{
  "num_hidden_layers": 10,
  "hidden_size": 512,
  "num_attention_heads": 8,
  "num_key_value_heads": 8,
  "head_dim": 64,
  "intermediate_size": 1344,
  "vocab_size": 32768,
  "hidden_act": "swiglu",
  "norm": "rmsnorm",
  "norm_place": "pre",
  "norm_eps": 1e-05,
  "positions": "rope",
  "rope_theta": 87700.0,
  "rope_fraction": 1.0,
  "qk_norm": false,
  "attn_scale": 0.125,
  "bias": "none",
  "tie_word_embeddings": false,
  "parallel_block": false,
  "init": "uniform",
  "init_std_qkv": 0.0208,
  "init_std_o": 0.00465,
  "init_std_up": 0.0208,
  "init_std_down": 0.00465,
  "init_out_by_depth": true,
  "optimizer": "muon_variant",
  "learning_rate": 0.00998,
  "beta1": 0.95,
  "weight_decay": 0.015,
  "lr_head": 0.00638,
  "warmup_steps": 200,
  "schedule": "wsd",
  "decay_fraction": 1.0,
  "decay_shape": "cos",
  "final_lr_fraction": 0.0,
  "batch_tokens": 131072,
  "max_seq_len": 1024,
  "doc_mask": false,
  "train_tokens": 1766000000,
  "max_steps": 13474,
  "dataset": "wikipedia_en"
}
MLP neurons of a small language model. Each row is named by its layer, matrix (gate and up: input weights; down: output weights) and neuron, and shows model dimensions 170-265. Each number is 128 + 32 x the weight over its row's rms, rounded and kept within 0 to 255. Numbers have three digits each. A neuron's up and down rows have the sign that makes its largest values positive.
After each neuron's rows is what it responds to, as a language model described it from the Wikipedia text at the highest values.

L2.gate544:142080128144057117138134145138087130165097102140115089109115079199130119189103111113146154084150159103151107146143195108062134157104117135109111119080105118138155135133170119171097059121121169152121104055171099145096205162127080112128132132106135139165106181134143123111103103063096128077
L2.up544:128075124157111170161068141093138068174171152168142124094140120116138151192139063142091158152119094110165072172156161110193145117093096158124051082167108140180132103101104140111141143147074137118093089112106144107121148204140109083153094057177080151104081130128084121136110154091118125151
L2.down544:087099165167111128140110129223113131144106152153155091184100125098099138121103058123090147150114102173145077163156110108162065118130110142165142125187184098110154092137122052142145130159166162177094127096164117077119181166143137095111115125164122169114125185139182170082149164177113154125
Row starts and "none of"

L6.gate671:151081165194132094172145113125114112147114106071141035111134100142136109080080143105101162117181108125109189117065172121067110134152139098134185096069111123172092219123102121094127142165136068172155129136137186144192079149084148095145160188105101125106149128105114131111119133161157126123
L6.up671:154142147129119065111084119154086095145085136139151056165166114145110112119108186116107130055113160131124188173105096118113152217142144113146144123128163149195060163192089145159179127112167150170104161054068136136108075117152142126105055121172138154125106144148180131082111138060095117106
L6.down671:131154203099136138132127097069072106102153127130092173132134092147171087099090178159164100150145126114173137128066174090148150142169175160083137119131131165129109134102165111174189139183223106119157114152122115106182134152142089190137149102118126132154097183165144119162121150107169124151
Sports team "the"

L5.gate716:102089134118144183077047189122091104133139134137096184107131063112094117142127176111117134154167179109123139101103088092135071149144107124145087125152128103134095136140106112140091119156088124161142112139143146157087173132134096095144150082143143042119091168121140112117136108118168172146
L5.up716:154129137115116148052166082091153132113130192126160138149169134211128097158097152149147176087158082152093145192125047101139150143152119109118110122074104144171134100193175171138083098124131087120150091109094141162130147174074151136093070106114080097048139143145075137129109156079122147164
L5.down716:121109142135138105122137100123147137134158180147054098098117139108139168121096153127169097100083170172108162145090156143124137169109094128184153120159100176098089159107146095114162117093146099180124110136141149198134139089109111149089148098134081088127164090109192093110160118162132101197
Table cells and connectives

L6.gate1137:156142061115133136185090074087105119170073162164153168135086124115180182134084127106092145109127143188146109165144122095156159123120100140168137190144127159072172171145162081097103149125172131142131119121119050128138104139159120158121114097122101128129174158086096109145155128143036129079
L6.up1137:127118150121108146227138101114088191123221119147079127098104169120160110144113128139079142148124175178110156171105147102142138133141169133114130093117135141090124191070122133123110097133128166088056135131070037150160156124109110151145108160155117115102120152144128160090172136093071150113
L6.down1137:169108063099121186148116140092116153135165125099157171150079108205106137173131187161154129121167117153160158094145096075098132186189133112086126179096093145122116178127162107123201141065116165116175117169138122115137115143135113158091087113129099049158157201125128073113129137156078097164
Inside creative work titles

L5.gate1087:171139109112121079117142148098160167162151119114143133164088114145142099122076162097130127081111140108078122115117151123089056111147159113077136078134115128135133144127150101172168125145104124151125094175171148168134060125109127100131117148098145136186109125102099087066113102139092124162
L5.up1087:130188108107088151118123127115141057123111132134167139146111153121128087195146139133140115119095141154108126202105126075125120152134152123140091123088060169101087117143168111121147131220137117100189177140149118117102136141101200132115178129113095100132169143101138127077087124125083093107
L5.down1087:136176161126096111133146113183120143137144128112132184141144099134113150088175143183130123140176080147113130080137142185167105139155130106092112100155198101183124143136115179155113156070089140126128093160161169119105121140116136113120134119132134133136093181137119094135160083097145113158
Before a proper name

L5.gate550:149061129135129100150093082108087150081122166103144102094207121161186076130122187107147152132082175179099130109132092138119145184106081100104127098097142134164123086126169147158167103107167147138134153110161168065143057158111153098117186140144125084151176060173103124075063158094179094101
L5.up550:179085148159108115114122142108128173152099138058145148141128100169083108144146131143146091163094075095169136125150097148154115103152139115183138140172165108103111161146139139143085109183122076165113117093108078196133131132086079167088154086177103137138144133163144126120117071130134069094
L5.down550:179075095138113115074120120116081103154120115150152133129128077151099028125079130144181090156085056084156128122170049136071090153125111058160145125105109117152099130176142157120163132097124146087084172082112091214153113146104118142122085093142124185142167125180094116126098169029098161168
Before numbers and years

L6.gate439:095105142128182149147183119096161110129145169111117092126106096138151141076111110106093120086121132160124113151195103096140150132159137145155153163126048138108146109169099132137129139110146149178190125105102137115078069132108129033159166115089130108148078097099107100172126197095148140082
L6.up439:144172135117120122095127132128153131091136138149123102133167086136163169146116091184123198129151135163110101090127131124173135159122105135113080149120092110113103088160133097100136108112083150149107173134077167119165139144089151059178112115104138091118124090061081130056174182159092139121
L6.down439:161183125083105102074148136135136120158134161103140150154165061017136128147124145122157118075125153178135088147123155105076147117089145127124087106183124175118151128090161144121132117133161100155136067177150171131125072142090132143111120153118140117067181182111083076144177173129098110148
Table pipes and post-place "on"

L6.gate430:148150109179145103095162112106147133126172069097066160086166110170054141104086137187147097135049106137166139075118165155123147142162098176135103138130131138152144049148134096135137140071111151161142119125127149102107123116104101119102105083093114133143092169030168079139126117129097146191
L6.up430:142160125135121115144123059143133166152116107141099142101160084157159155127138096124120129140116133109157145085100165125114149197086137114146090171108134117113155119118111103061096115100146128122137108137094146135118130128072128120135143165119077197136078158089134108157163105159110153120
L6.down430:200133093149107147155181126106100119148154136129136084173130134115094098058087112144128126115093132152140147137136130117140134107129104110163173181097173138178055123174129141148206169096104129165117118156158139088096177105156155082123153116145081117175148145157133135141140113114109087100
Mid-row table values

L5.gate1160:155162121118151085090160199134148102130144100104114123149155141137187157103140118118128176178096134095125089118118141113208106131119128171109146164166109112118112109115137130113117138089128103055095093149159081140079148097137138108103139148139117111150136112099129172151116097101156142089
L5.up1160:126141097070118125141154137132099132142133145133114164160067038094087127150114107084116102167126162133100190099152115109094080193134116096106129047144136189103149097100110149141125119090121117142195056130105123059150104091117104115113135174115157144134111088125173126047175129153115070106
L5.down1160:199117123171129131122119131145169161144131166124176107155067161142161122152125156164120056124180154147072121090110167143100178107111137113135152079070113066110098076119120141228114118133123126109199087128072185107127090104064105146130140172124161105090090124126182137124173082124118049147
Value after a name

L5.gate764:089083114138105126113163081177146110173143143154169155080168154090152096125131179095183111095170147109118108155126121167149120130107071133112100150103119134127090168142148128108135160148114155148115186088112089083169154146125101098088083132143106101142115085173108143096048137116134104148
L5.up764:135167119150141174159146176116099101210146145123126088141205166164115106107146195105074113188118124151162082080109116134155130108070151069103129129178143085157139120109141141216144135128136112133199151146126113084104170136098129138041125091163101143142180093135096119119116098139166078150
L5.down764:096167114149189101110124111143109135122110139126107112215119161142106090134161161079164161071177070117203168089154143103090110135159143143143176152105142155171129143148187106212150085138156109108134081112114159143132143137128147130105113170176120139130068090156108099166141106123162097143
Start of date spans

L6.gate1047:111131175112134118130134123115144121082170137157056114104126142053142120089090124158120123104082185132152121089073109167087126136081082109145095127137159153113137102090090070141125095160156169123110108165130114163080114179092085160071114167128150136161151138187159172164113124073110123158
L6.up1047:149134123142112124041166092125149102139107168129151097102116096128162111147118164112084120197080079115094143114117089094153137133050097120185114100122122115129142198098115140113155101188113102136120105180126095138093136119191114121131163154130119147093110177182175137178175139093136146112
L6.down1047:089118175144039075115049126120149083058156126106070071121144113088115088098110103162105133119147131125081166072143089193081075103102116117130136141096102138130115163110183123154113153157133143099142073081129147130149100125141113102142174132084062168222099119109068121108149104175116144073
Wiki table and infobox markup

L5.gate526:130140095144080102143087046110156162105106149122117146124159151134183129160129117165098158078156139118138154169131125133075142093130145127143033164135130124151138135128101173135146072174095064159130106060116054217148116137095177090087164130100191147124074092062093100173136061141142182146
L5.up526:133142095111119153141102047174167146116144152154138140141118166111082158139131147118150130097147138136159140095165121104120189138189135124150048091128120108125148093120057185153113135142114068142139094088110082172107091110148180151128161139152178126133108108171092079168116146140109162174
L5.down526:115113108120103152127134124101117147099174134163100213128156069128110129065044154142125080074118151132148119152106113108072139150124161148154135124124176130122100101082119162128148143126063157112154114143127191114074099163134145112136155135169130152102155127124126127121127100156140152192
Start of multi-word names

L6.gate91:136090188151178108085177104181155157155120116150099086126174115084055160074117140154086145113175156100167113144141073168146128124150081157166173074159089135138113129105061109130114111126096116169118121092157186168065108163122160150118149130111117174069123150121112125096112154198141082109
L6.up91:095103098125119126150144110173137150197201159087157082126128117074151133169122152099130120064158057183158119095133126133093113066075127132151114136139133092196117168122148126079092140118150211113088117171113139160105116127111160133151117136119103125123122137084087108105120153126134128089
L6.down91:138151165133092108126112181155131088130163088139121098162155131133102139132116148153152154092197100111152199142131109124077110135155074094118149182097119087183138099119194092090128093149170151090120140177133097099132189100119129114169101091121093137118111146165116118139155154168154132156
Table and stats cells

L2.gate206:072127138171111121204152105147151153159107113132078144086132064098154174122173119178122174125126162179107084146133164088152136141106081140104119149126163069141122168079078177136126081113209096087129108156126136110061089151142102054096084127148127075204133120117162072121126093130098087138
L2.up206:139149113158156152119125158112124105212115080177119106107110195127111170141127195214132122132126129122134115121113144129085111067140120115153159099092131108130110122139204098146091097151149138100105098189129134136115155126161112131117082121142130136139145082129063145115125154102137094097
L2.down206:113153129121101150095133185154165135134191119184092095111111130127139174146135150131173181108114166115119103079135175117112080072169155159078138120078184142118136113141100107221107102135154136158111098082105106156110097136173144135126106190151129116117100108148094120054163124147098153092
Date-introducing "on"

L2.gate1065:155127102106160115151191136158141159055144164113120166158153160166135107090140111149127088101121145163099132091092135124105131128179122112146086112094169085147104120150059148136122099217160100121104134173122147141157189090096084151124170083173033176080021133149152141162129134161083118137
L2.up1065:118130124084127106159092128002138094130129126103144125148138108161103121180151103147129115138139101114123098095113072112147122141134138072161120113142096145117116151135148131104219145110160192132103165194145120109080159102096129195123114139098144130126147151103132119119082133162074090119
L2.down1065:185158141114133159176117094179149117108197119150143121146135091144137116157129111154147090148095146155173114127092179120113127122158135068108074193124142042140141192145138098134124103150061046120130163129127118159131119068150092096129132050148066166146052155163142136118191154138076161129
Late table cell separators

L5.gate703:130133134136159140092143104100149092123093142150176136127130159123140158154202144184171146088069192078112162118113117104135104147149199108123124147096120108117213097115167164103110165102106142082076082093070180167130074132148100132171105175185133148144100160138126080073154112131106128184
L5.up703:129157063164101122171152180170073127061113147136087135118126121109134160137118095091123068087120163109129103122105097068125128079125165109131131110144149150121075164109132120181123170125121099094158205098097116130167185114161123105176155109151209112114149110186157221133099124119142182160
L5.down703:100103163118145097084160055154113154133157146082175153124155107110097122145141116125123176091018161160085075165118137129133105153117132147109156140078147113079163114165121079059128119148120126111073084132197142129149089105164132154098144179141085113160113150125115138080104147077082117081
Separators between paired values

L5.gate460:126161109143149091140111138128093089133112148053147148131102083139146084118050115130138196169170094113139125166055082070074187162201101102050132139143150103160095178157131150117106141100176147119068170141137145083125105081081124139098119127117110109140160141152143082131107105103074210090
L5.up460:121095134176164162114121062143110142129066059177147203108156077103123092108148135103129122085154127154157062107134136135139193165120222149129156106084111096129152082118214170090115135161132161161124075149111132079145110157182126089175079162124112168172172138062140118048099098158068111082
L5.down460:082170106098144143110143132118072130188137164122164171066160134165140120123128192069122137158159120214191149086119153151112216164105168099168147122123125158134078115180155126190113162164114148150146096169131160132187198152175110097149108124134074112164134136126126133049086143123136052092
Prepositionless time adverbials

L6.gate523:114141129142164097106138094141092098140152140105108213091110154078124139119141094132096137122104148149122127152181137118112118178143137156108155107094160152074121122160127137144146154139158169105151121105176148100126114160114076174130072144177157171108117115111165156107117094157113075079
L6.up523:094101086113191114135076163126122136119109127111074104093104093068139130095108136111042100149140182106136110177123120108090140130106113156107160107157121156095121132178165141144166143113146119146113169184099135139130040141143113144136094118181133139144127117127140145159149122149156115194
L6.down523:069109133130119061101079129143169197153191086125132144121128072130098148178164096096122101126088184125075166118166142155112092245097125127164176120125095174121163178149148146212125159090082163062175180130088179088139091106154092131163079169169121089105087157098141149172096105155157096161
Table cell separators

L2.gate1331:090126078106155117142180103097079198125151105117157177111117111171142151163176104115136134140072158111140117168133105129196154134167082087102155149149067100177136126156107140118117061066077102206150146099092140177122123109140130152154136148164114095194138118160114136141163114160077101171
L2.up1331:100136144132099127089182119073075133170091085185223166113139149124114132120093132103141140138149113166175063137157058125173159214097120112130163170139090148156150145090105114175136101122116124205099113109149101154074149153133131091141120116142065080160077129103168090101171098106102171155
L2.down1331:146157090091062125163202098125097148113095135108156151122110113124101138088119128121099153175148133153172105121182046136117179120130191108124130171177112083153103105118128149147110188114053098173147105157176138155151151115116154105136102130160121096122082110144115141174122214131115123156
Digits after thousands comma

L2.gate50:160112108170084077144115131161184139117120199165116126137107188123117120126114173159116138190116167180112177161111137083134139235134120116133118186093100179089152173080119139168173208149141129093130114114133174143091113113122148134111166166113133143117165106091073071142132118167137167140
L2.up50:126130110178129080099112121064101134095104117156132182171098093108143130171044127182118158126134173175140104091146170122140180131186068169112115194136145150084115135135083116136138109174157077079117120091094127179121111129089155146108163119153143131112192145136121134137179137161149150182
L2.down50:119115162135169158094105152155131159179119157099145109088153098099125145157096134169152133119131072157176133160118171131089187125120104167098126142105070097132159074221132115125163117187116143114181172139146122129132149103157070133149084153126142121167190103109139128100116125204125121203
Music genre words

L2.gate463:132121038085133093146117142163146081106132174106114153124127140134093128119113113113111178077081096102116107108174105160165120155051104108143161202115105120139007144153105171150149117123149082162187125089108117133166071083127096125159135166107127093118165169119124138118165110119158134195
L2.up463:127078137133121154125143086117106049104106178080118116180151087127098115120111125166212134110146116129146095093112104142138189121132136124179154134097156128056091096104159095113096167154166121101147060101116094115112115111127108064132097138081141107111146151145169104119118083148088084147
L2.down463:117192130152120103131145150117085097133185155076108180120163181174167174157138143145149144141125090104127131154133093193117162135102117089045145137121125079149120119181144207147102092138088104148182148129096103094117123129154086128173137155152175109121115147086166117100131119154141128105
Word-start continuation fragments

L5.gate957:126116134164178136087127116153129182107102156115155173146112111115136184086124080119090158102156107070075164101130108118114146131113123075152116202096122151149095148135105172151120115182060122168071141176104133120124121074124063176146080114101157181123125091064160115135107137135067121112
L5.up957:181112057172121095203142152154127088103073140156125153108157126104169124115145137169102126137178059139109119161138187130188157092101155141136102135089155113131116107178107106204118106121144089126088182093129099108087140105118122082126126134106097139044132125075126162170129133145106153156
L5.down957:104132160102136112093159099163098097106097152143089105157094063151076149132114165159112087178148093144123115128131128147157106147063160068182153119114100130145097127140127071143127094116149144143114110089190184073083176154129126156168138137110089110103129162064164140129144128143141099187
Numbers in sports statistics

L6.gate657:077102152089146153143098174118109121117127127161122114119132111122175099131130107091161104147169193142128146124094101194208092106104166106159163101111123111112180125102145122193093070172138113104093107122112191075140123163130175088115056166096159127124123152168143164115075151065092074138
L6.up657:096189165138112153098137158176163093134134108116112083121182105126182159126091130090103172110124114092157134111139111148145115124123111157111143158096137055183102117131105116101094129080118103150098107169164163128166216138109117109109098084141171139092093094149125123153120134123118113124
L6.down657:183134085138151108133112104140146112148129089121135158145085126106084119116120127184098147132120080135103144127142170091102179139160112104141110145171094214089133154148164137153145105086101147117151136136108104165126089101122109133122178116140112114143102144106128117134198136156115167168
Before dates, places, numbers

L2.gate756:118181120129120116138172142145120152096107158124083159123120106118150094172124105167196144132158156128108116093135084170176216173169128109137104080153123176170091159170087075119121093109087122147138174119177093117162125103165093076144124127117111201069175132143136144131085132129128096112
L2.up756:143175166153096139103175102127142105139138116137069108140087136087145098111057147121159148113141175110136133125145134094185088123170148145164119109148148140118117139116100129131165099132087223148051101090088108148148175154103140095088125156122128146119185104077101118184137126160112145128
L2.down756:153186143159090073152151173118113135118115117152092115191147104114169098141080120107126119117207168179161193132112083148140091148167144188146086073116146089149130129149119141161101175157086133155129158088145145104166139095120132085121095171113185152194140125091069148126099114133146104098
Name-internal tokens, mostly "of"

L5.gate1206:124103162145118152156112171127123125155103107097133096119147108152077106138120194119151174247147116107121129156109149124064130137132116112162095109148112127155097141123140184131167150108104116083102113122139117097158122170157100113118205118127094133174052094079117136134036095187132115128
L5.up1206:120067166132119145121163141117105145081101125167101101141125121128066124121127141172120128093143157146126085166134122118155151155118148144109100152111095164117096172161081181141138129162173067099157115107116130165099137121063146118113113075122129100144054093180137134182146149170169099103
L5.down1206:112070139154136097148148178090099134126108102093168115170142104105106068124128165140128114150123124155131160124091166140165144155104105134109128133103110115103140112200158136146130193093150133086094103125160149118143110160105082138156121082078107112122050125149166152127099169158145112105
Date parts before a year

L2.gate879:115202108134167117083107111093100161114153114080103082130099125175145127124111116064105112156131084099181139168162150118066096111157127140108153114069103121118098108099133134150088205173132124124115157135092095130087133186126120157164154133147205132111166151167112148159060111149110149145
L2.up879:099126073115190140167117099059160153107076121100149162125161163131161096121120163113073088132125088168118146146176162083122132112110169147127133104166126159112061136189124139144164091107188118166147205178093108086103077174140126140147149112111127122182158134115158126138150067125132149128
L2.down879:105082175165135103111118116055094123120098140129176148170162179118050086146206138104146141142078132078194148151155118130099105146171122145167164160191126176142159087134101161078167148132174104139123128091122088143147145143096116147161168206161073168166075175153087142141126133140127099135
Structured list and table delimiters

L2.gate800:127109112154137150073135172189086178141153150081077094126121109158077099137129101115135126182118143119090120110142145133088139142117113103182128138110124094174135133134113115130183114157145146079143139137104081152092112040175126157102131158159118158130130098140126064195059083098139104192
L2.up800:116128136168157134145089118111093208164150123065116128156104144162126136083107161102118102143097153119110151104161096056072162078135144089156152132180115118107132156120102157107098089160085188023111132099129095118094161115131070124094130143118135127122109138089149080157104099073110101156
L2.down800:109101134157122172172115147115135193171143097105119145148135105119121144120112176148160111101148125151149128097125174098089122118183125038141132115139094150087154136091135128115087045128096172104098196077084073155112204141095098080142170160114081141102127129093104085145106112081088079180
Ordinal position words

L2.gate581:145140131184109102121116125140095105127130154094124171144162119168184095154123141090159091083120096110147163085167169167152145113102148108112102148101104171146113092149125097077135156126116111119118159024106098095117148146132124130105086106122124121085161113134120150135131118102096164100
L2.up581:174151108106127063124138115067169112179121136118123136158158097107117140118135078118135136085112135145080142083159081129130113154134096127096099209109090176160110079146077138244135142092163055168157132076120144159195091121122113133127084089181162099139132121100214155128138142092109179141
L2.down581:140124126093140126103134161127141101107131095141134145131086164103174095139174140068141101029118110124112211149172171159083102132164120132136136113080091143182149123130173159162126137129105182128125156166074102123160101141125183183152136078149034180064187204128120117071110101078142111080
Four-digit year tokens

L6.gate996:079148103118131156065080130128081081111106132114165124142146116154087129122118166082152133148135133089148135157068162109119133133124182175144093117140099166212119121130158014086098159107147147108091136151135176155172146114073199081087157110086110153126100147138157098105110160106127062150
L6.up996:100113151126139151124090143137202146105114123028129165042111117112131093099122093167160135151163142098163139118118146111135112134153153103147133171173107160156096133122111090110124063185047111140113150165172159122168172094161071188117135184056151166090124229152130107113139084120160126100
L6.down996:119166144103084082108086119142083108167126119145140134179160076111220120184135112149205158168122130151143113093139153154136108194094117086135130073182077161108134100154137124067072176132134149120186093124128113124102089179149143105115127186175117131096120157150113130135133087103060195114
Years and relative words

L5.gate1041:137093079104051120185086090167086130131160105140142096124136140122166171157117118143106152122176174126165124166134086137195138155157134148155123141113052094084178101044106086099120154147166179155132086132123128119161112152196109103124164109132139139107160091114149186139165106088159126111
L5.up1041:175102096170138097174156058133094161127111112139119087069180085145168133120119092112118155143089152161126110119199100122161129058082151154208106146170060106039150092142178110148061163190197167134138138139125073073141102135169081135127162175094109108115153126112147103103140180133103151114
L5.down1041:093115104124125157152124076126142092160157168175122151178093193139091179170114196137118109107063130114138109108155157130174122151159135154134148156102080056095115172136107128139149179117135156106151114159133095112121173174155156130139191122126166106186152176105125152097128193065111117096
Inside creative-work titles

L5.gate696:134122125195087105158133103139137161100073103132171105131148063124150119114171141112156133140100170135139129086145154112153092121106102079138125128169242172134152107154095141080124152166161169128094133138159115145125123078145074141139117103121111125136099180112110156102152110166067086162
L5.up696:153133137111098074126114147131107080145141142131126149169120098080124159180132178133068186146129133137176066129138092117162076104100093133228112150127087085083133143145080102090174157119152162119156096145166129117141104152120084141140128148137104129147116124102131184102104148161153092108
L5.down696:164143144133114091115166132137088089133119170135182103073121126186109133211159148219133126083110134167140158079156119161133142100085122178107121168128086088159089115137152108100097151078109095109126167147128112158108104116141099123133046091094096140171130167133133154074125106175100095148
Table header cells

L6.gate535:173084106087090156117124072075115049142124117091114127156126187092138089086085187122200051113159110050033120122148098153131140110170142083120121129122132101103094083134126128116101093078061102138117125078091132148148080125097131172137109073121125092126079071150155137172194126126162145060
L6.up535:141053136134111132094172144139075167118144104139071116172124130088123124121141144125105112157146134141104149104085114188144081158084137129154135142118127128080144107131127149095116153104153104141145151107134111086142083112128091173079166113107106157203124102187115155069158088140138098097
L6.down535:084175061112110176071174179076128115144155178128188174120090166097163105137090174150133079105140091097099149128122100077094207144135137096109119176133170057135142140139134144187182134147149116188164079187125159107093138060175170116106133088092101130116135113097181148092167174081148083037
Dates and prepositional complements

L6.gate121:175080086092106073081139105137145116103081098087132115120075146029173132090117128138111127125122175151118144151105151099109186134081100092122085125198097156085104141093044128095159116123149164108135076129128117171141110111151130130114153114092138196111122147074112111108122099118095168131
L6.up121:153112127151130112139124140119120097087146119197107189123130149122113134133074086158138150111064152167149116100050148074168169156109123155134113156114134100145124143134117127089145117113113173071136091129048067177127023125174152101134119116097133107082130115140141121145148100094109140145
L6.down121:115125110152110136129144145150118136157067085113088164086080134109123095122094113216213113097141169103201079098074170125113145173115096131105115119131128121096090146116129174139132075169136135094120092154095112134117094154165136100103146115173127144121108177122131115143071119195112156107
Before upcoming band names

L6.gate486:145168135158186084159130127090081127123127160088138096154129098130130097132112103110138110125147126157172137114135121109163168149107192104111176114102129092156072083142115129126123171122115138138093119144061137179102149159127115101113138151138141118140115134091128092125171122124103162153
L6.up486:164159149137086161109142122162154117069134100101104131115120106089172117142161132109128166133139194162171098162114126082183122101126131116138066136091136165147138161189120067134117156138174135123131134164138097102120116076145109136079150074164084105137090141137118092080197151109112130092
L6.down486:137186188183134232057116109160166111094109118139081138113177106123157157173115140075119133127073136107133130149157114083125118161171174137125073113111136157102160118137156103054165074100135135154078194091171119138109145107153059148120160124142130079101104119126117138121131170132162126099
Leading digits in tables